From a checkpoint of a small transformer trained on Wikipedia.
Size: 11 layers, 3.28M parameters.
Architecture: RMSNorm before each block, rotary positions, no biases in attention or MLP, attention and MLP in parallel.
Training: 154M tokens, 9400 steps.
MLP neurons of a small language model. Each row is named by its layer, matrix (up: input weights) and neuron, and shows model dimensions 0-159. Each number is 500 + 50 x the weight over its row's rms, rounded and kept within 0 to 999. Numbers have three digits each.
After each neuron's rows, "fires on" lists the tokens most often at its 100 highest values on Wikipedia text that the model never trained on. A number after a token or word is its count.

L7.up458:538515520548545456420474566452496489453575511521507464431514529450486496538444545486546487564508542501532456438520542471546543510426598526546639560627428517581442544528540579415511443340517514533553481570502597522522459591467532516520493443534535610511512512529515473415512517465540482472537578508481467450512493385427464405470443492555459468568561510491451545492460451527552472491534501477470456487456543485447582571504548512523595491587552595456437539579469530486509464531507448
fires on: "im" 15, "ick" 10, "am" 9, "ell" 9, "em" 8, "th" 6

L8.up125:486507465484503487528559523405551463490511454505536542507493427503471398471534395551485474581551497431535450469523563583445497484612549458370501473532567502453448509421607557444544492551508534480513496474487523562455429498442495519469536480529472595537594452459481538478534549641508505440511487445516398520494544541493463417508581416510500473413525374510492514533565484566549517535479510512515464525593516419486526592503499461613414468566549471556486528531508457549420567534509532
fires on: " of" 32, "ad" 11, "g" 8, "ar" 8, "t" 6

L7.up204:530482485534540487482475514481505481480591537564541418380488534434440454417518593498576580530565460479552526540557473473571471576411472526462677539582445474527546467467454512474453539449519509466522494503480544442531496461481569497494569480489487586516627537563584458482611526480528487459554475445582487548447523412491472453506517514502479605518559475498462465514586484585494433520525469552475485549474606500495645502560526465460532503514526548514436587583506506500510536556495459
fires on: "th" 25, "he" 11, "ther" 10, "em" 8, "z" 7

L7.up173:659505493506591519519465666476501464524574573409534516452542487519516549511501437502467522511494613520558421499435465455559577626520521596511578504509505517547484515545507504537467528546524537494541417557511473533551472531456477536506496441449461582481521503515490533491531458560561427499540525509497611483514459468403601474533546456543431506594584509503473534512501523491534471495511546497532498524415512462463469551522461459489639529563592535477460624559455604541487518473501494
fires on: "em" 49, "ourn" 6, "ed" 4

L3.up105:566426481509508476340526458478485458417476426573493446360530405473465493504516522564521501511492467468518475534518496530509448542527545545455461432464583544511542505560376577416554536528534501478483597519486523437519558492447490391463383500461510452494487560465454497555526447556444490527564470505550514497467529446539397475528593525547390355521399581551504514536481483471497590485492544511558521512550515497481598522470444510510558443497550455531522545560484516453447485456480537
fires on: "ers" 20, " members" 14, "ents" 9, "ars" 7, "ices" 7

L7.up598:515497472540550518612466452510546498531546463508471495477469473426478508551482506523477479418533544453494429546468445471508516647552396637378505488552491483456574527500494540516453474538500500527567488484485423468565557502481487475505448541485519425546618515529500543495577503490508511490509443504589502497482485483453561447535490486507460528593490447500480626615450367535594511572529476506522463466528570402411543493480381455494547489461585390521540515560569510477541471428501516
fires on: "ing" 14, "eng" 13, "el" 13, "un" 10, "ar" 8, "it" 8

L3.up556:421505345467473458581484516496567490624522437484457441460448497464567527485470592495498558516465459524554464564426474460564486522436572571401463491614558526452610469454416505508446578478477529497538471576468537526517547590525483505533478564561516480466531569541609500552565449552521501501554473399553502431589524476531493439516515528558522485539474441520434542557568537574557543575510471573562519550578511519407436546537466536433492474478473493496517501522462476454559462496493558
fires on: "ute" 22, "er" 18, "ent" 15, "ary" 8, "y" 8, "ate" 6

L7.up232:485572516473511460535505492445485502491467477566514550459432503417573483408549505591469531474434541475541440503510506531502536571456507501495430428525631477404510568462503502477551498473549523504524488463475538507468529632428466547412474406438459480609490442441466445533457514589512504363523589543486486584398504501527512503562518530493492546512504417566479527393542508535407520505468475611502498501485465412493529544505513516475512471560528398591509509513555602524484580605519470
fires on: " =" 29, " o" 12, " act" 8, "h" 5, "0" 4, "le" 4

L6.up314:506463488423484457467468541427366450500499533523529465482467482475481584456527513547494542461519477480464471609580508544502529515484512451491597569548476503497504568512462512495529462552446485455593445493385489596589577480497485448405492462545480507569430539426494448502548480545586523419548572455489519508468456399485566482540526539528468517521437497505525636555478509563621502550472624518521433454462569434476513577511458471538482414432425417523531426553532492538551418498476498
fires on: " and" 19, "os" 17, "ip" 13, "," 10, "z" 8, "ep" 8

L6.up366:559490470592510492433476466502575459519484507546536444446504476513558522557543423576570614467499481491531515518550537541502569483471460586480521459581561571542561483503432507541525533560469560492562577478370499530552620534551436586456477468458540562488552484557456420538472418505523445585547482492493470513475454498487526454538428430552405426517552523589537589439518557503479471506560671523572478565492469521492552456535472470484521462527462496415584525593500531498563477535519477
fires on: " N" 28, " ex" 17, "." 11, "n" 10, "N" 8, "z" 5

L3.up36:535589541548493386378476527500486504525514425557475475405431419475455469517519506559477514451454568465431433490391533493594538536481588617469525496587539491526494520547460503531498573477462478528520463478460465554550511547512504525470420501484599439518562530522483554483592472464502445585542539501464491491551569505560440459498491498422515470430502528547488416497530506559539583586436517629554508544502502429374515493464418504419540522499444464476480448606418466471478498542456464
fires on: "ents" 23, "ers" 18, "ors" 13, "ings" 11, "ions" 8, "ices" 8

L3.up408:492511396558490465543600527488442432558551464488483550545480507465525523452469491489486594527556530456557445502409483546414454568477505569429505452550520426460569510460521498557449630486483500480538522492476547496475533521476605554476524550573495594524617590527591493571596497416459512455547497526578465506534471435564517462489501546529447446488485532610513426487446572593590495518474492538548587545455486410447438496507424509468508528438486462495458536567483466430601443511495548
fires on: "y" 39, "al" 18, "ent" 16, "ement" 7, "ch" 7, "ing" 5

L6.up626:507486421561548493410413471474497421494469444518558479467487557399497543419558462472510479504434558516565505576532544544550517493464509448475582363561555506537589575540527463464576483472477567518554530438382430450498579506486438540485524478440478488413445464467476492494503543500536467511507506468494471592534536475587571498502542490508439400527465561536544551474561457561461431478491483558526488492487513568536517579542605386562598491572501504482378510588508536522536448441521452
fires on: " I" 23, " N" 16, "n" 13, "N" 10, "ec" 5, "ol" 5

L8.up188:560576521513550397452514480485534468513467482481500535528479518540538560480439609540535531552496473390497535433478585595609541570430537458439575498565475499568542449567605498461491505533626557441540525581499492489467526502502503591527442545495530565428470529634519494588532526475493528551430489452524492580464393467511515464490427484555460588482505491560436541440455406461555429463489547542491533593490488529423530549532471506565501526535596474490506491509530481567539434470492564
fires on: "." 15, "J" 12, "ud" 8, " dem" 8, "em" 6, "ab" 5

L6.up482:520517455444508414527573542454445513513560420528483514455553583563558501530536592495477399576499565577499536409556607566547535542537522555501406467621550461567523523457536571469494539474502553496514605466542467487421449482422520515524479524525472464465495538454596534562489473576521492483567576484519394597561480608418441505473446508590443534557502497496441458519472467499565500459574522413469496414500457475461472557466452519510463390550588512538523469460462518497533504514508532
fires on: "ian" 17, "O" 12, "or" 10, "E" 7, "ist" 6, "–" 5